{
  "n_head": 12,
  "d_mlp": 3072,
  "norm_eps": 1e-06,
  "parallel_block": false,
  "decay_shape": "linear"
}
MLP neurons of a small language model. Each row is named by its layer, matrix (gate and up: input weights; down: output weights) and neuron, and shows model dimensions 496-623. Each number is 128 + 32 x the weight over its row's rms, rounded and kept within 0 to 255. A neuron's up and down rows have the sign that makes its largest values positive.
After each neuron's rows, "fires on" lists the tokens most often at its 100 highest values on Wikipedia text that the model never trained on.

L4.gate1046 [148 198 101  80 107 102 194  89 112 165 117 131 119 132 155 186 120 222 132 159 128 109 120  50 143 132 133 160 131 159 173 136 144 110 157 140 130 154 141 174 100 167 153 142 143 111 156 156 173  78 194 141 188 145 134 161 111 153  88  79 156  88 113 125  70 128 128 148 140  87 117 136 114 137 129 136 129 109 168 140 134  87 110 135 121 137  87 106 119  54 133 145 152 143  88 105 168 124 132 104 176 210 158 128 111 138 141 113 166  54 150 125 144 148 137 134 172 204 178 118  85  70 110 102 115 108  73 135]
L4.up1046 [169  81  82 111 159 163 161 148 197 142 135 113 102 147 111 133  85 109 126 158 149 124 138 115 152 132 159 115 111 124 138 135 113  97  98 126 221 130  43 138 131 155 156 155  75  58  73 154 136 171  91 180 117 140  95  97 129 113 136 203  70 108 164  62 118 138 132 184  83 120 148 167  88 127 124 105 134 149  66 154 171 171 111 152 102 172 169 142 121 135 134 133 104 141 159 136  82 120 152 145 139 128  52 160 114 109 154 101 126  33 148 109  76 137 142 148 107  96 130 155  98 136  63  65  74 169 125 170]
L4.down1046 [122 121  77 154 119  43 123 150 160 136 122 192 135 159 110  96  96  74  89 111 118  33  88  65 133 135 123 172 108  93 139  94 163 109 158  89 170 143 121 100  82 157 132 156 134 136 164 108 223 113 119 106 110 143 162 144  92 102 107  76 113 128 150 106 139 148 175 149 160 111 105 110 149 103  86 144 182  81 129 124 156 113 173 119  67 180 145 155 134  90 181 122 112 137 127  96  80 187 162 160  92 129 113 109  96 131 146 134 149 120 164 124  82 116 113 125 101 142 122 121 101 154  59 146 127  77 136 163]
fires on: " |"

L4.gate1092 [160 130 122 169 139  81 108 164 103  68 112 138 160 156 152 126 154 170 131 104  85 143  89  94 161  47  72 141 138 105 110 148 123 108 190 144 146 150 177 120  97 152 133 115 135 132 110 107 138  52  97  87 168 159 151 162 145 137  82 124 133  96 176  93 147 118 126 151 130  50 121  87 143 134 164  70 223 120 127 134  66 130  95 100 124  41 107 107  91  77  95 154 136 116  94 139 101 176 196 124 162 169 178 164 162 138 111 107  98 116 141 113 121 124 149 120  97 217 136 160 139 147 127 137 181 132 134  93]
L4.up1092 [ 95 138 153 160 101  99 115 109 133  43  86 149 158 128 151 106 164 122  79 143 115  83 123 138 149 115 123  73 103  83 125  90 105  98 135 122 161 145 106 100  98 104 101  96 125 147 140 139 122 140  98 157 153  85 186 142 116 130 165 193 155 188 128 137 149 103 115 140  82  46 126 154 150 124 125  67 109 135 131 122  92  69 171 115 111 168 128 150 158 126  92 141 108 110 164 176  85 151 180 100 147 146 110 110 103  79 121 119  73 109 131 142 119 172 151 131 117 134 170 123 109 154 122 141 185 123 158 193]
L4.down1092 [133 210 155 124 129 139 113 173 114 149 162 122 128  41 138 134 137 157 107 109 128  89 143 120  55 163 134  93  99 136 112  55 165  71 110 122 138  90 105 140  96 175 122  99 182  76 129  75 180 130 147 118 153 119 151 123 114 129 131 158 120 137 111 162 213 156 154 106 100  53 179 124 190  49 110 110  64 141 100  85 107 117 163 154  94 173 158 194 126 171  83  83 137 117 141 162 201  79 112  97 107 117 136 112 101 152 204 157 129 145 188 147 168  70 120 131 118 128 132 121  85 136 190  91 156  77 145 196]
fires on: " |", "\n"

L4.gate661 [148 172 136 118  73 180 162 160  87 121 181 167 112 117 101 119 137 190 141 161  85 101 115  91 157 111  78 170 126 122  66 150 120  83 149 146 113  56 141 146 163 159 203  54 123 106 135 123 139 147  98  81 149 101 124 118 153 157 114  90 123 189 155 122 117 159 120 158 141 164 120  96 141 139 117 109 128 103 171 145 123 113 140 159 118 138 118 130 140  85 155 147 185 169  82  54 132 134 168 121 163 111 119  96 146 199 134 195 136 119 116 119 154 117 108 136 156 150 146 156 147 151 169 171 142  98 109 148]
L4.up661 [147 188 181  72 127  67 123 116 130  86 143  90 142  65  96 132 158 154 124 165  95  93 133 135 118 145 120 127 131 116 128 119 110  92 170 134 107 159 173 115 157 170 122  66  85 145 140 191 195 109 106 131 119 126  97 108 184  56 110  90 119  75 113 156 145  99 156 135 148 126 136  92 132 150 174 140 164 160 137 153 132 136 117 130 203  83 165 129 124  86 129 121 147 105 117  99 173 160 160 181 151 117 103 113 100 108  60 118 116  81 149  83 156 112 100 187 118 165  86 130  91 129 136 133 140 137 137 130]
L4.down661 [121 131 121 110  73 138 200 160 125 118 148 164  35 171 103 174  96 170 157 168 138  66 112 137 159 125  95 151 173 134 104 114 162 101  86 129 117 112 155 182 133 153 113 148 118  94 108  87  85 111  99 116 185 147  69  89 100 112 124 132 105 123 135 155  88  77 119 125 115 102 112 117 105 148 142  90 117 106 118 165  96 143 145 116 152  71 115 105 111  90 144 132 159 130 142 139 120 178  98 123 105 152 140 139 128 172 137 172 102 118 107 161 128 126  75 156 122 149 146 152 127 116 157 134 123 117 103  82]
fires on: " |", " –", " or", " for", " from"

L4.gate2 [121 103 164 137 174 116 118 159 134 130 106 171 126 116 128 143 145 100 202  68 130 152 110 128  65 133  80  77 109 158 114 152 127 158 128 155 168 113  82 109 193 140  81  94 113 119 179 130 108 138  90 135 115 113  96 130  97 162 135 147 224  93 137 125  79 168 147 144 150 111 133 113 123 137 138 127 137 158 185 106 112 133 103 134 134 134  65 135  91 109  90 154 147 150 127 121 138 123 114 205  60 170  91 108 126 115 146  81 170 157 159 112 125 128 140 129  97 172 171 146  25 121 134  79  84 147 144 170]
L4.up2 [ 80 101 125  85 100 169 109 100  98 186 142 140 184 140 194 179 141  66  99 148 171 147 112 131 121 134 164 153 176 204 166 148 156 133 192  95 131 135 148 128  98 127 129 120 145 107  42 155 115  87 159 130 147 144 151 110 126  77 188 138 138 150  72 215  80 144 176  77 113  93  82  81 120 130 157 106 133 135 118 116 128 144 165  95 138 155 112 155  69 104 161 133 118 174  88 133 136 109 145  98 143 113 130  80  78  90 143 143  72 107  65 166  50 173 166 171 123 131 120 150 146 110 165 168 110 166 115 131]
L4.down2 [107 181  94 146 137 142 138 121  88 112 119  63 158 153  83 113 118 116  83 121  80  87 113  31 158 109 135 125 170 131 141 132 133 157  98  68  73 101 124 132 127 178 162 105 125 140 123 204 127 105 185 154 132 144 156 174 126  57 128  98 117 117 130 142 100 163 147 160 158 139 147 169 147 108  80 119 157  71 139 136 103 152 190 151 131  95 113 110 113 124 160 100 196 130 115 129 144  83 140 141 109 195 124 141 105 118  86 105 139 127 181 115 102 168 101 146 150 146 128 150 127 129 136 154 146  73 158  96]
fires on: " |", "z", "ak"

L4.gate1065 [154  84 118 160 115 100 129 141 113 113 102 105 202 115 109 171  85 172 122 145 141 107  63  73 130  93  86 167 156 153  76 164 113 132 163 121 128 153 111 177  93 158 141 117 100 169 124 136 148  71  77  58 204  88  93  79 177  97 111 114 152 152 121 138 139 138 161 148 140  87 201 137 120 163  72 147 145 127  96 114 147 118  72 146 148 111  39 113 176 164 129 182 169 213 122  94  99 153 163 152 127 162 138 147 170 147 171 104 154 186 198 116 108 116 139 119 126 201 132 125 181 153 129 115 102 160 140 143]
L4.up1065 [155  88 103 163 152 136 169 138 176 125 137 150 140 116 123 169 175  97 113 164 142 170  75 162 134 123 106 139 126 124  84 128  93 131 142 157 122 126  87 147 114  96 142 144  63 131 188 198  78 144  83 112 144 111 113 124  92 114 172 175 141  78 140 165 130 130 154 107  82  75 157 130 173 171  86 110 138 159  78 171  73  40 114 136 120  94 140 112 157 101 139 148 146 136 158 131  98  91 127 104 197  78 154 161 162  72 137  86 114 151 146 120 103 177 142 115 153  99 187 125 168 158 115 132 139 171 139 111]
L4.down1065 [126 192  96 179 143 118 166 131 167 107 120 155 152 155 149 129 141 138 143 160 119 116 111 156 138  50 103 171 142 117  90  90 154 120 113 110 122  34 114 110 133  91 129 100 105 131 158  92 123 155 112 134 152 172  91 152 118 142 102 131 110 122 148 156 106  94  77 105 130 162  82 133 124 155 147 108 125 125 117 169 117  49 174  90 106 136 146  90  78 166 150 132 121  77 125 144 109  90 106 125 220 130 152  72 144 143 147  94  99  88 145 105 155 104 158 127 146 131 168  98 142  99 128 128 118 151  73 158]
fires on: " |", "\n"

L4.gate2230 [135 138 177 120  97 114 157 120  90 134 158 105  98 100 122 175 143 124 149 141 158 147 107 119 163  74  82 125  98 135  97 185 128 104 147 127  90 102 154 185 219 160 143  66 171  89 125 112  80 149 157 114 190 120  83  98  77 128 151 143 149 136 131 134 125 166 111 143 196  91 155 124 163 204 159  95 147 122 130 129 101 153 132 203  83 118  99 159 164 140 109 123 205 161 132 195 176 119 135 100 116 133  63 148  96 154 142  73 141 143 140  96 138 184  99 108 129 129 146 101 135 133 137 116 128 201 132 118]
L4.up2230 [144  90 139 197 146 104 137 170 136 125 115 124 117 125 154 136 130 170 129  81 166 117 122 108  76 172 137 151 153 137 115 175 134 123 151 110 165 114 111 132  78 141 106 125 158 133 146 151 165 137 131 182 120 216 124 163 104  89 185 145  60 110  35 117 162 127 151 114 118 133 104 133 126 131 106 149 146 144 156 105 130 125 106 123 151 120 132  79 127 171 138 163 133 132 121 125 111  68 127 160 135 100 147 148  76 135 168 176 206 114 102 158 195 123  77  90 166 129 167 117 197 105 109 116 137 111 120 188]
L4.down2230 [ 81 164 144 118 162 125 159 119  95 186 148 138 100 118 127 222 141  83 142  73 149 148 104 143 116 153 136  85 189 118 127 117 111  87 164 113 195 139 159 129  85 141 143 106 101 140 110 100 150  48 133 104 109 128 150  89 135 116  94 147 112 130 119 120  94 108 129 208 134  60 132 177 125 171  92 117 138 134  94  96  55 138 182 127 124  91 115  42 105 132 135 125 166 105 202 133 169 129 123 145  99 224 121 137 106 160  95 120 167 104 118 145 218 194 151 132 141 126 157  90 138 126 126  79 154 107 134 113]
fires on: " |"

L4.gate2560 [136 128 124 108 140  57 122 183 128 110 109 146 107 126 109 124 144 124 142 128  90 136 124  77 141 103  85  69 129 119 150 111 122 124 133 142  99 129 111 183  88 212 133 138 151 181 127 157 142 101 150 138 215 137 117  84 130 134  82  94 141 120 104 125 104  86 173 125  91 104 136 116 105 118 130  89 156 151 137  95 109 106  81 122 185 119  75  99 111  87 102 172 182 117 113  93 132 174 147 157 113 157  98 123 148 128 157 115 109 156 139 126 145 129  76 131 139 230 134 103  92 174 156 169  96 139 121 182]
L4.up2560 [174 179  99 142  96 114 160 174 149 133 110 139  62 122 123 154  87 133 113 136 120 126 100 145 131 116 120  60 131 126 135 155 176  96  89 133 129 105 113 169 109 182 205 138 115 186  72 198 199 132 156 129 134 134 131  53 118 105 142 148 143 140 147 183  83 149 151 120 131 143 100 104 117 175 185  90 134 116 125 159  95  97 130 111 168 190 135  97 115 102 166 147 165 144 139 107 134 151 146 164  87 140 141 127 111 119 125 164 144 156 111 145 145 155  71 105 106 122 124 174 137  95 140 154 153 124 164 123]
L4.down2560 [125 137 110 126 186 129 145 153 125 141 118 127 140 160 164 144  67 160 180  78 158 130 112 136  97 114 115  96 123 105 132 115  99  76 133 133 110 157 120 114 126 102 159 158  99 119  82 139 127 131  81  75 157 133  55 124 110 120 133 151 107 112 150 117  98 172 141 137 133 136 119 107 120  94 160 102 146 148  87 113  89 136 207 112 155 120 120 130 137 111 116 143 130 165 116  92 121 127 106 110 153 185 158  85 117 130 112 117 130 140 117 145 131 147 183 140 135 125 141 138 133 143  73 185 139 127 197 123]
fires on: " of", "\n", " and"

L4.gate3042 [148 100 114  98 154 125  80 149 167 144 104  78  95 127 152 200  81  93 166 105 110 107 103 115  83  89  69 117  70  91 162  86  79 171  91 202 121 162 112 128  93  93 117  78 104 139 116 137 131 132 110 159 148 123 128 127 154 107 153  83 157 103 172 223 136 122 138  92  93 116 156 126 177 120 127  71  97 128 144 111  82 157  90 131 141 155  93 144 158 162 162 126 141 130 152 116  54 101 111 154  97 151 118 125 147 158 104  80 120 100  98 107  41 133 139 141 121 151 166 105  88 155 101  60 107 123 125 137]
L4.up3042 [ 72 143 105 159 160 106 151 178 166 106 103 144 158 127  96 100 114 109 131 121 153 120 140 102  52 136 151 113 177 167 149  97 128 193 105  81 120 125 123 136 100 142 151 105 122 115  89 140 101 112 185  91 125 131 171 136 118 150  82 138 141 160 133  88  79  77  94 126 142 121 148 139  99 117  91 194 141 107 136 139 144 176 115 147 179 117  88 127  68 167 125 133 103 119  72 134 161 118 112  85 160 139 163 174 142 168 178 138 149 166 130  39 136 123 122 112 191 158 105 159 126 110 121 162 159 162  98 141]
L4.down3042 [152 124  93 121 149 160 121  92  88  93 118 115 127 100 112 158 100 152 163 153 104 106  95 179 170 123 153 132  78 119 125 164 130 114 153 157 114 162  97 136 147 146 103 170  97 121 135 185 131 180 164 110 126 156 107 203 155 152 131  74 138  68  89 134  90 209 141 206 108 128 170 189 135 109 156 128 130 195 138 129 154 145 122 123 143 141 116 126 153 180  82 104 170 127 164  79 109  92  77 160 104  87 124 158 159 136 158 129 207 129  86 100 140 142 122 116 112 107 160 148  69 120 115 170 122 163 142 165]
fires on: "\n", ")", " following", "s)"

L4.gate2956 [145 169 139 167 168 127 143 130 148 114 107  93  53  98 148  72  98  95 129  55  72 129 140  84 125 117  90  89  81 110 115 147  85 129 139 134 116 122 133 175 151 188 123 119 108 123 139  61 133  75 143 181 178 167 154 127  94 115 179 119 131  79 149 115 151 131 149 146 106  48 140 173 167 119 122  89 153 159 159 115  79 143 116 173  91 105 113 136 138 102 127 122  98 133 138 106 119 125  85 102 152 131 123  97 171 130 141 138 137 176 157 172  62 141  46  66 123 162 153  91 130 134 154 133 137  94 198 131]
L4.up2956 [141 167 127 105 118 205 134 111  90 140  70 144 146 187 120 102  92 133 200 103 111 155 110 130  99 135 106 136 207 115 151  95 157 206  95 102 118 110 150 114 144 124  92 128 128 141  80 172 188  95 118 140 147 103 137 172 144 105 128 162 124  76 124 102  89 117 140 126 137 166 135  75 120 128 126 116 166 155 178  61  64 153 127 182  74 141 132 151  91  90  94 131 124 142 115 134 120 100 150 114 106 102 194 167 108  89 152 131 100 100 132 161 132 168 101 186 134 122 104  89  40 122 166  93 146 139 145 134]
L4.down2956 [116 146  97 154  79 113 164 122 130 140 130  87  97 150  71 161 152  94 108 101 126  99 130 146 137 143 168 163 187 138 112 134 125  34 194 138  63 137  24  60  99 152  96 158  95 133 136 100  69 118 120 125 143 191 104 114 103 122 135 183 165 105 100 153  94 117 133 147 131 138 134 120 118 160  86 138 178  87 163 167 195 152 144  72 134  49 151 122 120  89 191 163 159 124 118 116 115  65 186 168  97 162 184 163 132 137 107 143 165 146 123 166 173 130  96 191 113 127 205 199 122 122 144 105 114 223 165 138]
fires on: " |", " 2", " 3", " 1", " 4;", " 6"

L4.gate1075 [ 69 143 115  65 129  95 132 156 118  88 116 101  99 187 133 155 141  75 119  88  79 124 118 137 121  90 147 160 123 135  82 209 118 176 130 113  93  63 152 134 124 134 123 109 137 206 145 105 123 153 152  63 144 177  55 132 157 153 103 130 180 120 127 125 131  90 104  86 150  96 200  93  81 127  88  98 119 126 140 138 166 138 150 119 102 141 107  70 128 141 146 127 126 221 131 102 113 134 123 158 151 128 145 105 114 108 152 128 195 132 108 165  91 152 106 155  91 154 128 120 164 176 160 145 147 136 108 113]
L4.up1075 [ 73 131  83 132 144 106 203 160 146 100 181 128  98 142 194 106 138  99 106 142  82 156 126 138 133 154 178 191 168 132  98 102 192 138 156 136 151 122 161 135 129 142 130 166 212 146 134 132 125 109 150 138 109 164  93 139 144 216 128 136 127 163 158 150 113 131 132 113 160  42 122 106 136 111 118  93 149 200 128 196 172 123 102 123  65 148 179 102 120 136 144  86 142 132 150 146 118 150 107 133 165 134 144 129 133 150 123 173 143 124 120 131 117 150 121  90 127  87 104 134 167 108 164 199 191 167 109  99]
L4.down1075 [158 208 122 125 131 137 120 121 113 130 141 144 110 120 136 135 102 125 115 132  96  93 176 125 156 133 155 131 193 106  93  45 164  95 161  65 148 116 130 107 141 129  77 163 197  71 105  96 128 141 130 175 118  92 112 159 146 190 143 104  50 124 141  99  85 102 100 135 139 100  95 134 173 129 110  47  83 179  89 100 139 120 155 145 141 119 117 130 133 135 104  92 118  38 137 117 166 122 104 136 216 154 122 176 140 118 119 124  86  75 125 103 138 213  60 159 130 162 149 116 181 220 130 159 184 111  62 126]
fires on: "\n", "\n   ", "\n\n ", "\n         ", " Gmina", " Award"

L4.gate515 [ 68  62  98  94 126 138 109 146 102  71  84 178 105 152 123 181 175 104 121 145 188 119  41  82  44  92 101 118 104 159 101 153  93 128  96  71 133 106 138 150  73 176 174 166 175 140 117 170 106 111 118  77 149 120 143 112 122 147 148 122 156  71 145  93 150 107 161  63 162 125 110 157 107 154  94 124 160  95 135 126 148 116  79 156 107  91  95 150 108  89 173  90 125 135 133 137 154 132 156 112 156 159 177 128 128 150 179 149 138 121  86 139  81  98 114  77 102 102  69 137 171  96 117 131 108 151 168 116]
L4.up515 [175  49 141 165 135 102 144 101  82  80 122 138 152 167 105 190 171 139 165 147 152 160  88 139 110 145 154  99 158 133  74 155 171 136 143  97 176 132 108 162 144  80 151 133 141 149 125 165  94 155 139 135 122 109 141 147 195 113 154 120 102 107 103  90 121 116 148 103 126 138 155 145 107 162 137 165 152 110 152 152 129 119 112 146 118 178 155 108 179 127  82 123 160  63 149 106 138 133 132 132 227 111 119 137  85 102 131 184 104 135 150 149  95 120 165 154 141 143 152 155 124  87 121 142 175 141 145 169]
L4.down515 [104 164 137 135 103 100 148  46  90 117 169 122 168 183 122  54  34 155 123 116 135 107 139 141 147 170  83 157 133 102  84 130 157  68 187 106 135 152 186 126 106 105 145 121 129 137 135 164 150 178  96 158 127 144 105 157  86  96 119 189 110 123 150 137  96  82 113 125 195 214 131 135 132 125 148 109 135  66 165 197 146 152 138  89 143 122 147 115 136 149 131  97 112 113 150  92  97 105 115 111 127 137 152 125 193 129 147 120 135  99 165 129 199 134 115 175 122 159 180  73 104 142 121  79 116  94 100 139]
fires on: " and", "ed,", ","

L4.gate1216 [ 96 136 124 116  89  73 187 206 148  99 129  73  88  94 110 127 114 128 137 153 118 112 121 107 125  93  74 158 194  85 131  75 165 128 200 131 162  56 126 139 147 160 160 117  99 131 140 105 102 150  79 131 130 193 102  96 132 131 119 109 168 193 108  99 137 103 157 151 141 124 148 187 159 130 150 184 197 114 160 160 164 101 104 181 143 101 140 105 119  49 126 114  76 111 131 142 125 127  98 116 106 124 142 131 174 145 115  82 186 127 146  78 107  87 164 129  54 116 128 132 106 132 142  68  81 152 130 143]
L4.up1216 [114 132 111  78 122 129 146  95 105 141 118 153 150 179 110 136 204 138 169 157 110 171  61 119 126 123  63 109 177  91  88 165 160 105 108  97 156 122 125 156 139  78 104 104 120 167 142 154 117 157 146 137 127 160 168 123 128 144 123 144 135 113  91 136 136  74 124 122 102 144 165 174 165 147 135 148  98 180 129 157 114 186 126 158 148 138  95 111 141 151  77 113 166 168 125  88 123 144 112 168 129 127 121 105 133 169 123 177 151 162 107 147 137 144  95 113 168 127 156 162 196  62 120 174 105 131 156 173]
L4.down1216 [171 142 168 102 176 119 149 138 163 150 108 121 182 115 150 126 104  71 147 149 129 128 175  98  94 128 138 157 201  97 134 144 124 109 116 179 146 144 175 180 101 149 126 158 125 128  63 103 112  91 143 169  91 117 128 175 134  78  75 124  98 103 158 152 115 136  79 117 122  87 124 155  69 122 149 115 108 127 108  90 140 194  98 101 160 151 129 153 100 179 112  95 130 110 118 102 183 129 134 174 132 145 140  97 104 126  98 118 191 136 137 131 152  79 122 125 131 133 126 116 132  93  99 137 138 116 124 127]
fires on: " |", " —", ";", " –", " /"

L4.gate432 [111 108  90 122  89 121 138 140  95 135  98 101 106 104 120 137 128 107  80 149 115 134 125 106 100 112  83 134 133 110 157 122 163 120 135 164 173  92  96 179 117 111 161 147 149 134 148 107  85 150 110 107 165 101 132 120 118 143 101 151 122  89 131  73 129 144 132 168 108  93 109 179  72 156 171 119 139 147 168 115  76 171  94 168  82 134 110 109 210 137 111  97 110 152 106 146 150 135 123 156  96 126 165  95 164 153 113 146  70 138 139 123 101  70 147 102 167 162 150 155 135 104  68  75 114  72 173 127]
L4.up432 [142 180 128 132  85 100 159 188  81 140 119 114 155 155 170 113 132 145 150 128  59 140 148 131  82  99  87 150 145 145 188 142 132 135 175 111 157 117 167 102 104 176 101 142 140 161 109 121 117  87 122 155 156 139 128 113  74 129 144 139 116 134 112 181 129 170 183 145 138 111  90 146 156 119 139 120 129 127 167 144 156 140 111  92  99 171 163 145 152  95 172 148 160 158 105 125 138 105 136 131 108 136 110 132  60 113 168 177 121 129 118 136 131 136 140 141 117 117 103 118  96  70 123 103 138 164 138 106]
L4.down432 [145 131  97 162  75 125  90 126 139 141 139 167 107 128 162 100 132 123 130 147 177  73 129 115 130 114 121 130 204 112 102 102 151 138 135 130 167 184 109 149 183 159 158  94 132 141 147 120 168 134 146 145 116 111 199 101  81 200  88 114 172 127  94  99 140 154 156 145 114 127 127  97  80  60 167  94 104 137 144  98  89 164 123 178 106 184 132 126 150 146 150 154 163  77 153 116 145  96 156 109 169 138 102  85 104 150 141 161 146 190 176  73 141 199 187 145 163 119 137  85  98 104 187 123 145  96 109  89]
fires on: " |", " home"

L4.gate604 [130 147 146 100 107  98 119 135 194 110 159 104 188 124 114 149 165 126  85  89 148 100 121  77  95 143 145  86 128 141  96 141 147 158 144 120 138  99 115 152 129 166 125 185 133 148  84 139 117 117 123 108 125 143 151 111 118 102 126 114 156 130 150 105 125 111 154 150 136 112 123  96  72 146  96 133 151  90 158 111  64 130 127 118  81 130 111  94 203 137 148  97 162 161 106 123 111 123 108 129 211 101 149 122 139 139 138 147 130 153  97  97  93 120 117  82 126 133 137 177 116  94 190 153 142 139 106 117]
L4.up604 [162  97 183 157 149  89 183 114 129 152 112 173  94 214 113 146 151 103 147 120 214  95 122 120  81 106 144 188 131 159  99 180  99  71 177  85 214  69 103  99  61 127 137 102 140 151 127 121 134 117  97 170 157 192 105 185 138  89 181 131  92 123 135 174 105 127 136 149 133 133 100 152 111 147 171 138 112  71 120 145 161  73  81 142 183 135 114 106 172 131 198  96 177  99 102 139 125 199 153 152 151 118  98 164 129 170 113 150 113  54 102  89 169 157 106 201 124 138 145  96 156 141 145 119 156 142 139 139]
L4.down604 [139 167 140 133 114 132 105 122  30  87 157 100 155 103 107 120 155  79  93 104 115 163  72 143 184 140 105 148 127 139 146 119 140  63 145 111  90 113 122 140  74  75 133 136 136 151  62 100 143 183 121 109 180 135 166 179  71  92 114 137 116 101 129 172 134 116  28 109 110  97 138 118 115 140 177  95 120 152 148 112  90 132 100 200 140 152 158 181 172 112 148 129 129 132  83 115 135 134 104  84 119 146 111 132 162 116 110 130  49 150 203 133 156 142 159  84 151 129 159  67 115 156 141 116  81 112 159  81]
fires on: " and", " &"

L4.gate2553 [149 129  99  79 117 126 107 172  94  93 133 102 175 165 153 115 177 126 178 122 142  61 105 100 136  81 107 162 217 129 199 117 124 132 173 134 123 112 119 121 120 179 196  75 170 131 120 143 149 137 140 122 162 171 134  92 112 112 140  83 149  64 148 145 125 118 104 147 137 124 141 117  52 117 184 108 159 198 148 139  74 156 171  61 125 146 115 110 152 130 123 131  90 159 161 127 189 163 147  87 131 173 204 142 115 136 181 127 173  95 143 131 111 184  82 121 109 193  93 136  87  83 150 191  85 123 151  76]
L4.up2553 [148 104 116 118 185 120 102 144 132 174 145 122 181 142 168 115 157 180  80 120 102 131 162 137 156 116  98 129 122 164 145 130 123 135 126 186 201 149 136 151  87 151 141 127 166  92 184  87 108 138 118 122 145 127 182 106  91 167 120 159 194 138 122  85  90 127 160 121  89 115  58 103 110 165 117  85 175 118 160 140  99 120 137 166 152 194 106 116 111 178  95 120 126  75 161 105 113 152 146  93 144 111 139 150  82 139 161 155  80 154 110  84 101 120 132 161 113 161 201 165 131 134 118 143  96 152 150 107]
L4.down2553 [117 115 160 111 108 144 113 129 155 180 142 117  82 144 136 131 167 116 166  87 102 167 116 109 117 100  92 155 134 131 130  62 196 131 137 130 108 176 116 136 178 163 114 133 146 119 119  88 131 151 139 166 143 160 151 135 121 153 172 231 109 100 159 110 135 218 116 121 101 118 122 132 170  79 157 112 154 102 188 151 127 120 116 159 161  72 100  85 141 103 124 158  57 156 119 140 119  88 177 121 109 130 187 128 108 149 116 163 167 145 233 101 175 137 109 141 190 144 159 114 174 162 114 124 111 116 128 143]
fires on: " |", "el"

L4.gate2785 [153 130  92 119 141  52 114 174 171 129 125 117 153 114 170 148 145 167 136 143 139 105 134 108  70  99 145 100 163 123 120 197 138 118  91  78  98  86 154 134 130 128 118 153  86 128 124 131 110 162 134 154 119 146 111 106  88 165 144 116 150 180 152 103  85  66 125 100 156 162 182 140  81 174 148 157 148 193 122 143 146 118  92 109 149 128 163  92  82 157 140 114 129 173 113 143  96 155 148 197 190 142 100 129 180 102 121 162 128 149 178 111 112 111  80 134 113 153 123 120 126 126 168 126 142 146 132 183]
L4.up2785 [148 142 184 137 119 114 135  72 132 109 173 167 113  89 112  75 135  99 124 192 113  99 112 135 113 112 122  97 116 119  43 144 147 124 179 133 163 116 105 127 131 141 121 102 147 155 148  75 142 103 151 134 148 134  92  82 196  95 132  99 220 161 145 120 128  51 157 125 192 185 157 132 135 116  76 199 129 121 169 121 162 131 205 185 162 205 132  86 100  76 122 130 133 145 110 118 109 174 118 160 115 127  82 116 119 124 101 125 203 167 140 107 174 170 152 129 161 124  94 128 136 109 191 105 159 181 121 103]
L4.down2785 [121 107 113 171 135 156  99 180 127 113 125 159 136  95 107 185 153 194 129 125 119 127 136 168 110 153 100 129 177  43 192 136 137 123  96 123 113 103 169 210  95 138 146 181  68 120 150 108 153 127 126 152 106 155 185  86 114 134 161 125 122 112 121  86 115 110  62 157 180 107 120 103 137 165 188 108  77 128 184  69 166 154 169 117 152  99 118 169 136 134 154 124 196 148 137 131 164  99 136 155 151 189 137 118  75 114 119  80  83  77 143 131 148 125 135 168 102 129 113 135 152  79 122 144 120 128 123 176]
fires on: "\n"

L4.gate21 [139 170 193 157  88  75 168  67 152  92 152 134 101 110 150 143  76 206 116 174 131 127  92 113 108 134 129 103 101 102 159 152 158 170 175 140 126 123  88 162 122 142 150 123 131 173 129 158 134 125 119 148 127 167 101  99 130 154 156 130 120 177 119 127 123 106 123 112 192 131 196 146 182 162  76 152 138 123 123 140 139 139 109 141  62 113  97  57 149 116 148 173  93 169 157 160 107 115 149  90 149 157 198 123 138 115 139 105 201 137 114  75 123  63 100 201  70 141 100 126 150  97  61 101 130 152 112 143]
L4.up21 [118 134 137  71 106 149 165 123  84  72 156 144 148 107 169 127 135 119 131 160 123 152  88 141 183 159 134  87 162  89 140  32 105 118 116 147 112 136 110 159 112 165  91  67 112  94 143 167  77 152 163 116  52 172 167 149 178 113  92  95 123 104 153 133 172 137 138 101  90 165  69 177 124 119 151  90 130 116 155  72 104 109 159 131 139 181 103 133  70 155 164 105 113  63 155 191 161  79  70 142 126 113  68 108 204 124 168 141 109 129 108 127 162 139 141  54  80 124 137 142  81 105 151 170 120 120 117 124]
L4.down21 [ 95 131 105 118 139 148 193 118 167 164 120 149 106 155  66 122 140 124 125 119 179 122 120 126 182 108 119 144 126 172 125  80 126 148 129 159 130 107 195 135 125 136 123 171  66 152 144 172 180  99 112 112 123  97 151 132  75  94 130 135 115 127 136 138 120 149 144  81 114 102 120 102 156  85 179  89 136 163 107 111  92  99 164 126 128 158 129 105 153 134 177 134  80 134 172 127 150 125 189 124 114  93  99  99 109 126 179 181 151 112 111 102 104 135 127  90 127 133 118  70 147 125 123 151 164 133 136 120]
fires on: " |", "|", " top"